config.yaml
n_layer: 14
d_model: 256
n_head: 12
n_kv_head: 1
head_dim: 32
d_mlp: 1024
vocab_size: 8192
activation: "gelu"
norm: "layernorm"
norm_place: "pre"
norm_eps: 1e-06
positions: "rope"
rope_base: 10000.0
rope_fraction: 1.0
qk_norm: false
attn_scale: 0.177
bias: "none"
tie_embeddings: true
parallel_block: true
init: "normal"
init_std_qkv: 0.0318
init_std_o: 0.0
init_std_up: 0.0318
init_std_down: 0.0
init_mimetic: 0.7
optimizer: "muon_variant"
lr: 0.00364
lr_mult_o: 4.0
beta1: 0.95
lr_head: 0.00615
grad_clip: 1.0
warmup_steps: 200
schedule: "wsd"
decay_fraction: 0.559
decay_shape: "linear"
final_lr_fraction: 0.05
batch_tokens: 32768
seq_len: 256
doc_mask: true
train_tokens: 346500000
steps: 10575
dataset: "wikipedia_en"
MLP neurons of a small language model. Each row is named by its layer, matrix (down: output weights) and neuron, and shows model dimensions 32-127. Each number is 500 + 25 x the weight over its row's rms, rounded and kept within 0 to 999. Numbers have three digits each.
A block is one neuron, or neurons of one layer that tend to fire together. Before each block is what it responds to, as a language model described it from the Wikipedia text at the highest values.

Description: Surname-ending word pieces. Final subword piece of multi-token proper names, mostly surnames, in bios and tables, e.g. Armstr-ong, Luns-ford, Wil-ley, Bess-ette.
L7.down495:497535524535534505494483513500504523531476524515539499487499501495489544456497505550527533541483531481479492481478500497435508526561497477518475475501460487423505531437493519470515474523521496511531497528482468475508469490511490550522509516527499459490492504425506521488521472490513519491

Description: Mid-name subword fragments. Early inner word pieces of multi-token proper names, mostly surnames and foreign places, e.g. K-ap-oor, R-od-ríguez, L-un-sford, Matar-u-ška, sometimes ordinary table words.
L11.down462:492515487553526484499468518507455491510478496497508474505517513495485498499480497510476448467491478514486536505493465487496476480527514514532485490527518477489517475478515469531499540489469501521535465491461480513479496496530532441468518466523523515492519575525485512505454513532476482484
L11.down707:527507495471487464487482507494539525464510508510534516481546544530509510488488511507457549512521485512538467529526484472503477521511508460514523477512510504512502515520509567513520490482512514534496493515530494533471493544496507371478486504509496495568503523437546461499524426493480472456
L11.down741:481499495547562476508487515506506506523485520525491509503450477504498533478547466523474497461538510532524469459498498502501486532515487512490510471492496515526500473524505498499441541493545500542496532487543442543493508478507493505558503497447471510505480490484479495497515511469457475424
L11.down828:514530489500533492487515528530510497478458487527492521513501484540481467488499491549425521546461477513497477531487521465505451443518502552526526501478496492453526499512544491485535475461465525518465511476428502462489496483503483476529430478529513477490476476473484483514529520499517523501

Description: Time phrase before a date. Prepositions, month names and period words just before a year or date, such as in (1953), since 1949, late (prehistoric), as (of).
L9.down47:543447481516518468487508475485530497535510482485487472509534438475501470460500505495505505518483525546492461510533502474501498510533478517548503522514469481547511497492493506486491496507551464512479522504455488527478505497450466520493526491519485504491571461511503480465507552545467510502
L9.down251:523494506488501477497485486470506473498490522518495431489496462505503523482527484464533497479484489498480497509486523483542511490478467479482521491486459474585483466509491546510493485533523530511443559559454549477527486514527486441503462502477504484548483491507495452489514506522516493461
L9.down313:516505528502465488494478430506522525507529514550481507464536469502508518529452499495500498513503516491497460467457540501488496523494481490509520531493509505493457530481528440505481487490488503509516521469523521472556486524490494578494461547481503520504488491519518498481491534509549535490
L9.down376:512535504473529528502473496478488450511503493469486526495507501495492457533466473468473482565515520529523539493502537498528486477468527512490507482502542498441446569507461502492466489512530518516491489504517493504457483525508516468549475513497515490541469489513525513485501493499496501504
L9.down427:498478500471547473493470513496529500436533505478457440470445470521520506542514484491525491480497464514493505505489478479516502552528495495494537497506468515509550493500559467509507501470499482526497472523563466480481482551516497518530506471520502477509531447480491513540440517533474516516
L9.down539:504484496547510494454503528465480506498501554488495481494476529462496538474494544469518480489505489488497518497520473458502506528515489508561495550504502528496480488505466525532481496509488480495513476516521481526493544478493498509540479521482488530498515474509539473491495482497493500535
L9.down697:537481489530462539476490540487502533501521472519528490499512488472488449513491518484520526539486537499540487524427521524463531531495510535444492513501513480511477495507452476506483557502502525533494496448503493515481502547492479544505508545459435535451517524473498482534507497508506487461
L9.down732:511464504502500484504516476509549537457481509506471513530494474527542513522494466484513510510474551548503465494500521458535464508531472497514464503538490500501507478524499499533531519463529499516481470514517497466521475535475507512483486487470514496528512521497501483498484519546568504502
L9.down780:525455458494494506504493484535514530503521508498490540484498528494460460517480528528506520532505548459453443498475482549490519508510486490484491534481520504504493492466486483468485531554494475497476464526525543475482539504496520447463482485491521486511492451456522535516484506532511499522
L9.down802:527513529492493492490463547494540488465488537480489477506547510479524468490500502502533522490462498494531556533531510487504510484551541521494535487484498491473530461462490401503518498505522480476544500528533496515441484484464473559521490528510496499505513498501486491485482526462501492496
L9.down811:473482479548511465508486507475486528482503528464528467481466484509513531461504489507470491466487501500494559476502534542496479445500533507518515511542543506528507492526451477477511469467506514549486500527499482530515531549512475453527502478503533492517534476517495486496517496508524488500
L9.down831:503476503503486527484498548478517474489521471532498494482479578530474512507504491511517517516495503488476477495534549500529508484490473502528481458474497506471495501536480452529492515479504468523496512504509527529515487494514550561482484464512494491501489485495487492461502480507488518456
L9.down873:535493490480458473488485502535512520472445516520482499536491500498517489461520513436506493476508514493502495473509521459499539491529537465498485478521523472462517495493491531490506516490475511541489513532473491486469486539503508482462462497465534455530492507480471470512508507464474513516
L9.down881:500537487481511522500481508477505420505550498524477498531502531500512552495486474511491482499527480515451459510485520530534533503520520499521542492491467498476489540521534512491510477485528520485395511490473497455492493499526511434502510500524528497520468519507532532468542509506494520451
L9.down889:488505502489489488526509540473514486509517448481482520482533511502495460505537521524522518479524437507476519497505496528494542527502503524511541467495540507487492509462482540560485460496543495465490506479485509472513461504479495506502504522499490506500450514513554499525501535481552526486
L9.down974:525475518489536530494495487483475484488526477459516516552546444480531469507500480554474530466512482500470524513496563495587512459528497500520504488469494487496504516534525486493539497492494471522479499481508491525484521465515524508529498521499514514503462509498470514490530480478477474512

Description: Mid-name word fragments. Word-piece tokens inside proper names, mostly people, places and venues, in lists and credits, such as Holid-ay, Vel-as-quez, Qu-im-by, Cap-ital.
L9.down2:518501534509490475499518516453513484493472468447512500513539494523488535512466505512503491547520511490506528464525483488523530514503475486531496484472530508459480550494473491480524482532523488503464527480487511475505460531526480488512549496453468517496484514539476474526506514484539498444
L9.down195:513521533557531462491506506503552534466469482475508499482524504495495510497518528511523467498497475465497485483485516479488516480491487483509505526482519490513488477502525519435509504498506509492498477536507510510520486503486567361460483564476467487495477456526518473509506499521561494511
L9.down213:540486542535519503463539525517496487476501476475443464521507504489505498485515543527523484505491509465484492522512470508523489488476518521495461518460498490437476505487512513501526518524503483450502525527500506551527466490538546471520499535531479447488523509512482445462508487448482489462
L9.down278:487524514486493480460537455510485446515415475528476482500503504457545522518478489523508557474489513534503510491511488475518462443489510528501507492540471525516499514506507501502508513514496481479486488467508474496521482479483530465477496491505509516484492424546489516532491499515483464516
L9.down316:515490493506511507505481511473526532532495454502496563458523481465513517488514516476518539498532520525504511515478517516496502540504530535469503475491526511503447509457526535508522521518481480500492503504481443503506503502477484479474505482474466492471473537559521454522502472503498525525
L9.down337:465451493498469462506515536500488477480501473539475492511467504474464507532485475556490462502537492484488518543465477514512497485510553487518534506507489496503551531463486465500464486538521488500463456452526514504499494512561540506515532506493529478481527512502524496532512497487462493532
L9.down402:501539511476525522434491516512560481506485516491486525509501504534503512518540506526488493505504503484518473498516523480478502498510506474480485481515514518484460523478485546482496525495477523512528515501493534536486527521451501370494497505512473488509453460468485500483497542505535543529
L9.down407:482489486494478497545518538516515487448490507455501490489530476505480495530472520516489469524477489474550512514464525464509517488534478489551515511477479499518514493500473476577512488496519480493496487485476512528532493491512507453483468522474527490516488526505522463476515511475516504472
L9.down480:485481540552478493475494488478494511510435492504496498520535493503496470488504493514489481557531492482474520515497462467504515482479474478505507481523495501520553504533480519533512461496493496561505501477502475485510505516518536482480479475523540485528515442473481512534476517526471458553
L9.down688:516516495494505470485492504513512490446498495536509487511526524479521506546532524506476517524470505527448502519509500502488485481493519535503498481552483466515511488501549505482480524505480493463455448495489511499490501501465489366506482453503539495492491502522503500523489535518519487468
L9.down704:474473489493511511522521499452483565485525534534474490476493490510481490469505507461490492516505508526506496516470516517537518525483485483466506470517508561514492515532489507457519504472476513503536531504472478549499505492509514570468498484460535478483523486512493494528473481479485538504
L9.down758:469523533473516479510520546497507480508484471504493502463515544517459505501485492486493576474486497442498486489464473506479541533496494537491469497543541498499510521494516515481484540544503494487481486511444537458493485529507492511495494518485508510494476550494537485508492489497520501497
L9.down812:492485518524513512533519539531426472482494512467516515506510511483485509467483482475495473488452492469507518492504447456551562505476480514504458518495483485522482527495456490496509476520496503529481509487505494535475509466518497527493506433490530495509531491506552491517525503520485518550
L9.down828:483482526498528510472472504509472502468483501544489563489483498472470443505509530481497548509506493542511523470516475499482534519531456498520501467504516472490493521490483509489500521506473517509505478524483444504454555495494527547487497506509496451488491546485474523524493522494490510495
L9.down848:507481474488475513489447488524522532519521516521496481507521511479489513516529551534497551496482505557492533529480526473518488472470507483510507501508525501500474519519493495521498509501500499483505496510462503454522521479505471508528477452476487474485482491502497521449535568525468517505
L9.down888:535508498537544514554479492509512538478466532496511479533500499476480476543497534490527503494463510466549495477492528478480467459505499475500523535487479531520503471492501471501500453535531515532513482527505511520474503477537533416478477492510530502505486515492494451529494488523537538519

Description: Mid-word fragments of names. Word-piece tokens inside unusual proper names or rare words, often repeats of earlier names, such as Quantice Never Cr-as-hed, Clif-ton-ville, Kot-cheff.
L11.down118:538486499515487497540499476512552505502540553482481517549459450478482523468511499526528496521529492531523494507543457518458504507516505469538532498481511478477461477483497460491541494487478490462498499525496518517467514455518513433501503526499520486449483525518484485482486488499481496440
L11.down660:505502502504482495506518514506534505498501528474514513499465526530520487506482526529524469520506485501461544470484506536519504515528456543501508478459496535498485505520523475514500516541501451546470532504551492531469518461514503470463528446484487528539548467549530498502475511557512539471
L11.down871:447530547510493494499492500499489465476561527509515494520479532516462487524467467546486508523526497506516519493482458495520551525491502489480530528470512529586499503470523434538510510504486505503486465505477506472513460492489505422486500488538485541468503512452505495530502548480503491513
L11.down1011:520496521498473541535500489493483510458531512467494477481524465499466514438522536521477497489477490496501479501525496530471489512547482522553511471480450505497520463482502500495501505473511565531484500535507514484557508438482491451522442496488523475481561524489501542487490519518487509509

Description: Word-interior fragments and "an". Mid-word subword pieces (or, ou, ow, ank) inside longer words, plus the article an before a vowel word, as in object-oriented, acknowledged, an undergraduate.
L7.down514:500494493541518529489454522497528522518468516507485465508502498495516527481460506478546490456473492531501516502496485454477492502445502535522478507536522500490500499513476459546461536490490503483515488518582552503505488459456477503463492494510512532529528504526521489492554453513527459529

Description: Repeated multi-token name pieces. Middle word-pieces of proper names or terms appearing again in the same text, e.g. Holid-ay House, Rudy G-obert, Las Pi-ñ-as, Catsh-ill.
L9.down41:494539501505453488474498535477445487469531467551492529454504465446477495517518510499547494482486484530495463506521546498494515530516460527451508499498538470531485499514449517433493483515444483478479536533487492483509476511469508502502495471484462496505498501468507463499485496503505547479
L9.down94:499556504503437494523455506477508472524536464508490547498490478466514459462523514524505529489529526520491521486508522458530483523530547496491521489531519543488470497517514511451534534497520442518543546540482507525539488521512489474507514496484474466465485536493490517491514544477498505488
L9.down151:495495532483517501458532494482485493516538516474489476487468501492458505491514493520506507514496484502509506542555499554519467487489516497508522490471462498503488528463511487512487524433521506488521553508520486508524533496533485431503495505499532474482469536505461485503482448509512535487
L9.down205:506510514523467478500540477451494464472504538487490446519498523513510481479490495518492462490490533508486496530520481515560523525473521516491512456499483480517471532494506520471547510533487540457532467522469513515483468508535528362451545479462501516503534481519475494492530518497465486488
L9.down209:522531463492468515508482494489490519497503514518532480481465520496547559500515492477541521504486480513488492469512528471515455519466505489505529496501477532474484479513484513504471499487470503510485533476508502531518487510525494388520514471509469492521505493496519512474507458502475471478
L9.down218:450447483511524490498503517560494509489461508504517538478513499517531492498491505521487435464481512524524500503494500518488540507479467486502462473501510511512486500551531491498542493508541570519525499508494506486508492490489463413511513444511538465537494503518525491500513496503476479526
L9.down302:553487515521488492495481480458517488543512517491511481512477507481485531503523527499521478503481471471475485455498492544500562529462527483507517484479493462453480547516493490533518508499525523529488536482488497483515500481500505468473479525473491483472518460465528489490479520511491521458
L9.down492:519494473468498507478465500503499479519486472517519461495453499519536499492475508495507497475512507535503522462515530484495504501510528501504488513503530495494528491505485518539477497475503511494525542502539507488475504519518502388506539504537459506507472474478529481505490479491470555482
L9.down532:514492478513502482537522545500491487478500495495505477452471477478485461517474481519462536490515492492508469462495500464487464516490527519474468501518489565510538479504512504492507524521465511498453488514510542493542468521445530481532467505544444491500533506506483511494474465521519503471
L9.down547:483515522461482519461466505532485524458480452503528569472507515519489524477489531519534498471529537505504488514487507484477538506529513505500511555525516505502469484507486521484453496536513503504501525554494510511491547495514498561461523494492520499512504487504497523527504458539543472516
L9.down658:531511500517524470489505508524529483477484533522469471470475588522503503492474536530497543452458518476516514498469514480492478470504488547472500486507499490483508452460527494500470514493513512468468522531542503492510492476548513541504503490543466513484511440446550513522487521507480545509
L9.down750:525469503476504493507478515554507515477504529524490497537543529556506501505483492438505500465505515521512524519543476490522471521515515505484509498472494513451491498491526540505493499530495463502548533553527444491512491537499487542495494466507509501498520470490529520465482509493535508512
L9.down752:507505477457470494521499510505496506513582510508484493488521508513497475508492503484492481497488515491530497507509516488475537488511464512537467500514485494481522488475471544470491517497487538499510439512532516519527495499497528373475490494513502495498529460501487510488592514474539525513
L9.down786:528568525503510455519491525483501499480479501483537496496543485515482474524535487494493456545491503462440448420495536552427516529534514491511482531463487514474494536500496495516488506494505502475511467523503516449511509516470481398492522563493475481504525475481492503478502524491481502483
L9.down840:519476519471473487555472525518507494470555487496528488506464471517510547461481506561513531483471481478511492524479537492519537510549493502509514456496491527531487540498522535534520486530535463539529511497473508515487480498490508526450479492488493476541498469483529485539478509510493460484
L9.down857:484507513483485487483475528506571513482496488540489511482519447507514495519506543461500495557517511478520495500495467515547473495521486510538501504485492469485526494507519450505460517534481556504472495527500509515502530513499512388543499538415487527485526491508449512548481492495498513519

Description: Proper-name word endings. Final word pieces of names and foreign words: person names opening a sentence in biographies (Yun-ho, Wy-att, Dow-ie), genus names in species lists (Thesb-ia, Fig-ulus), and Spanish or Romanian "de" in bibliography titles.
L11.down5:559467487527505517493481509472456518511496530506527498482494532497519483514549441481506493564489508487489496455504512450545457500544522497499497552525517464480520504515509453563517510474498499508483496510502492516474498524494514476501479504473504501534539530529463507488524476493491522504
L11.down638:496523516482525539527483500504482505484444457485496535484535478511487511524464435462485474550489460535481532512490474520487542514493551484490522472487498509502528519518540475522498496508462529467484482463492474528529485481515498579508504509507505531508472491533532523499527501505513443487
L11.down742:535482505507495537505498482499480521477537516515517511534489512444531478545498476509464468516447529502467517479493497504513494515513503504520493513475479454511493432517536519494517514468464559525497451460491501480497485531492523497489466496482553511544516466539497489479535496522498508504
L11.down835:469491513500500521475488510485481510454537511515520532505548497510479528480497494516489521513486497508494476489489516487489557507491531503511486468463480531465494485510502513510473500495488511533512508469504490494502566522501545462534504507504493514481512525530468529463510491480527494515

Description: Name-initial capitals. First capital-letter piece of a proper name, mostly surnames and place names after a first word, e.g. V in Vertongen, P in Pirozzi, V in Vista; weaker on abbreviation periods and "on the".
L7.down305:508479549547477480494530494511537506481477531446484545491530536544527484499494484530543501500493491503510483520488498515536526487516503496485505500568487512510489546483473420481507506480539456490480489509502513504513502565447498543473483454462542472512498531490466466477506520529475528539

Description: Repeated name endings. Final word pieces of a proper name repeated from earlier in the text, usually a surname, place or team, such as Carval-ho, Scal-ia, Ott-awa.
L9.down32:471499528508484495496510520504503471509517489518485534509478547505475470497485509532515468501475502472509509542475478455489498496525509497421509551450495486527510484496490478446523491484480465517518514528485531477509508484530459459507509501490557530494454528516529479498490524473517544535
L9.down65:510524494462510481495493525519482515487509515464500527541515482492475510491491488519511532535469506528480534491483520511536514494496515488525519523537468467501510495513525517504502495495507509460476514499522481530464477437496511559495480535477483473470503541476529475463460520485512453467
L9.down83:526514500497524515444485501515499510499497518497462523508487484497515528483502548469518490502508462507509508478496564484484486535486522507532534499494501532466503511498513467515517475493484532460480536461499522489459508473434533582548500536510494467503482503482482506441518506524488513503
L9.down98:493516511457495500498510529485544497472503533493494534519536486469477448492471469539477490492519462477480536482478487476538502530506501509489511555496485477515527453460435516486516489491465453435510522548513501511470471503468490543499565492476523539478533491454543489480507490492462478562
L9.down132:476528532559515481497500515484502505527485514498493530480484520474497465502511460489465497529538464501531478472483485486517472490514501519480501491470489549498509500502490514451504505508505475531496449514540513500472487512524511612501483518472492498508499483519493496544479455500503467512
L9.down228:491506481483480539526494494501502474539513481492538519511508487499501533457499511485450515493483479554497486547483463517519497481465534529495531535510480501517484493527526539491451468536522462521454475485520510507519460498484511469501451487463504499493496476486498469516510542501529472481
L9.down244:528468464476498490495504541517522494464540523528482502546504426513445474492473506532540513542497443499503482561499496479512513462488482459492490527455507476475475466488521491530519497528479466502502502520484523484508538484498512512504488521501513513517469490478510534513512543510435493501
L9.down447:508484491527509500502466501539457491461530485484523537531535486499519503496469504515520465487557487510473489484471479502496507509472555490532491487510462499566507453475475518445515493479533529515508538475514496498455481542512511510506438490486489519496476501491498511512486491524508510498
L9.down461:450465454466512517521510495549494523496494502544519489498496532519481502509517513511501508529504497526498522504490539527550503503470512520500430446478490499481524481528526481494497540484529465488470526450522527503453497485483518512496499511491492499499485546516463554558525511506476501530
L9.down584:498567480472541487520465524535533492502458494496481503490486530505496529505513478489549459510488479517493493500500501489519510518519531523479458537529431521516475477503536503491484500534496490478531494496535510474472486524469526537492526501490496534461504532499460564486497446515491520517
L9.down672:508512522524506491499523493463471482480528522510443536523521479521490493522451527496474521514528519511502510501497483558495487476510509503500496455507501525473472503447519509535478499545499502468515515499514501481512487492557471454497540494478484491529492501530500519539533517471493499497
L9.down683:541513500481500525462514457537463515485547523480501520514491488490518537515497454502520516487475527478492505498473522477494513472477499475477498504498522446498504502492491440497495510505522520463468536482491498484520541485482467550504473486507526473508529517512511522479527490474458487520
L9.down736:480515536478526492485478506504511470507532492530469522482508478506496556511490435505467547489456557527474441495496503514494525482545468462511521492489494474488518518491497497515478523513515474499497504515551491492456532469491515515489484490498517486502494484528503505470566533508559454553
L9.down900:557501474484488496501504468527525503525496487480544506533490466484442507517499497488547508492530497498478522505438478504497528531491487507495484518500500444506509525506472471501515559487550461480470488501523545486463491531456516487506492500497527483509469523479480520526476494472483496535
L9.down942:499443522543485483512501490474528468529501492505504508483512483468508501480505511524532465503476508565523512492508474513491476527486527449522527501502510516491451493498525492493522541514511454482460502503493459520489461471530495558530482536526470514489501538540495501465509495468497510486
L9.down1004:561486501472483482508480481528517446528478517530520462525488515556514488508515549512479512511500522502494514465474475491491554544455491496501530523491480493512510517467507459487495547486483528473495531473531521519482543458489494425482500523446508482425487524476480531511508503481503538496

Description: Slot before a year. Month names, "in", commas, "to" and dashes placed right before a four-digit year in dates and spans, e.g. 22 March 2017, in 1909, 2001–2002.
L11.down20:500496524525506482507470501533501526483474506510494472524519441507485518509499506500485479539527561477504505532548491476494535488515474468475487472486505467502488495471513498524490514492540487439460497499472533480515520546443537513520476485472478489478545529482533513489476533539472536544
L11.down249:510525481434480478464505506504452509501472478470468466504575487520498478493556488527493529540470511488473503506495540495504511505486511513479514523500491495515511510495519504554514495489458495497513483473479448478446496522471482591517483470500529469534524484503495549523487513517446492497
L11.down339:501484448519513514492503514508500486467450522505489446500486470517488503497475500531510511537485587530507509546462524525468545494468492485493535506544490486509516501521535511469522486507507498477522513499491526505480494499493511619485468546500508526495473525495452495506528465530506485488
L11.down928:474450452481505475529482520496483496471511501531547487572500484518498449470490470552422494504497498540516484522518575528487487484528523495506462559491516470507514498500509491549558503502494516555513540521482503480488474478511514516466506482497526491479489509465482535512483489484475498490

Description: Indefinite article "an". The article "an", often fused with a preceding word (of an, in an, -ing an), plus stray subword pieces such as An in Anantrai, her in heritage, and she in shell.
L9.down50:512549492473493496480526500482541466485487515495531519492502497519502504521493510515501475481473490488522496508487512504450501489509534531484474478509528498453498476517500489474538505484508496490553483491479496496513508494512509487537459492472523511511544536460514492479560534489523544500
L9.down51:481501491472466500480506494497488496510538455499495508546507523531512499514525513529498458478513501500469499509508482511526494529505503532516512475491518477508473478515549505560498485534490455492495518525470516488500484507524512524458563481519468510454521442509475458469528493516499528528
L9.down115:462516499484506549527506490541491477485482471500506491527492482501498465517492481490536480467504523505487507525485444511508542481498494491537482525501521485504525479489470502475505476512548491486505490472527493560511502461517525481530458480509496509496505515493532475526510537447523497523
L9.down127:495477510469503512481473500541491480501554497475508525520526524495530461495507524508505503472519521523503477469488550497498517511515500507484471529510510519540498502474503501533480510522508450475487467465553480488546504502503497500519485474549467545446512517520548502496490493519522497505
L9.down242:518529529503464510480488475473518538482463512511483503494527549457481491478489502526493458452473508510497498528515511513509500494528527507510550467499526486525526441424485527513492451496483539548489522517469549484533485502501470470476483481486481484504483498493511509504512533500488528494
L9.down342:541483482547520482522534493517520513518500501514501479527488529509558523464537456508507490504505458522475501515458498465504476513471529490485444542502502506522453467465481494490459524514496520478526512506508528516568546547482484498479483499480474543493499492468526507467495524509473514505
L9.down521:567549494480513513469508522543460492509530499505537511504544511477453499473493503508475534483488501513490493502471517492468516496467494494495498513494481524522556466507509510484489504503564492470513543491495530498476500516496490512476477464449514503485497521501491492525532473523514514529
L9.down575:526479507446520506429473504503516512504480492535493492513468475474525475516490548491473483512492565500497492462512528519525497486477463483472493510525531469480518490477521485494504533532468502464512491509465516544455465482455506518456505476477528496490473467449512443566493515530448457516
L9.down598:489513504475492559504511477511540508508475452524515486549471460508521533496496503481534490495524514524467479538514495474478523509488482476476503487499523501527546504552517478551499528499540497470528491499543473518502464487467518557495514501562500493508469519510514500475450461492529483511
L9.down631:454490499478509466493478469526485487539478468527484496520500499500471468490516494472534505509476477556525460532504486528453502506479472472447498439474540498484475488485494488531519500537530506491492501500516487499514519548487526527501505470498502531506530477488472457488542516555501502445
L9.down640:473527492527506469504524502466457472453495465506482490506491486502479472518482515491510540510466473516451521513476458542450511514526487491470513495519497534534501502491506448518506458529457481517486528468497480518505508491494500459488493500486502454485511569544501449554509514495521507498
L9.down722:507508485487497525493503496478525511482513494487515516502519512450535535517505497508491451502500488503481483488477529499463500464475483502457493501527516490562517479490492542535469485521541465516551534474510547510514475481536490498502517509522464448476472501536475509466463499483527467470
L9.down727:465536459504524509545512501501439495472498496516519476467483472531495523532519521508500481467515512543493523449485466454510502490487525471513487487516504503503544467508487547496490515488494481474507524464503504519470528492513465593440477504496493533488452521512510511544489527459530501506
L9.down864:519466494502475507471452492439503503532531492518470488489473488507502517531473504536495500506481483550510488497524499537487512420500481502501534518501543532498476541541480486486478506507499491464506484501535470509505488521469450525499529510489501513525455467499519515482488478469495482502
L9.down927:500506528471505509511475461469475517479500530551427529515519517521490471493521501533511492476508475483518534502489485499491494566526498516477492502545520544501495497461520503559535530498473492449562470513483507526504472508462494520470528483501495513485517441484517506471492462478476503507
L9.down989:478492503515532493508493513470509476425508527491490513517491514550487427508508523476479509505521524520487539545466522526517511533495557472493463471502518519509517521502499492506479483508496452513465519508546539453518483464541477539473499463524475478535527499515503508454465517493496486497

Description: Name-completing word pieces. Final word pieces that complete a personal name or place name split into tokens, such as Armstr-ong, Stal-ey, Memph-is, Sar-ah, often a name repeated from earlier in sports or biography text.
L7.down103:470553534524488506516490510502503500514493488483500511526520490517533532492493524521529488518479451500506498490496488497453493527526558470516470511504479504497478494454505469505508483525515465444462542487510528495514498511508503536503486474487508462454507505472527488466566520496527519457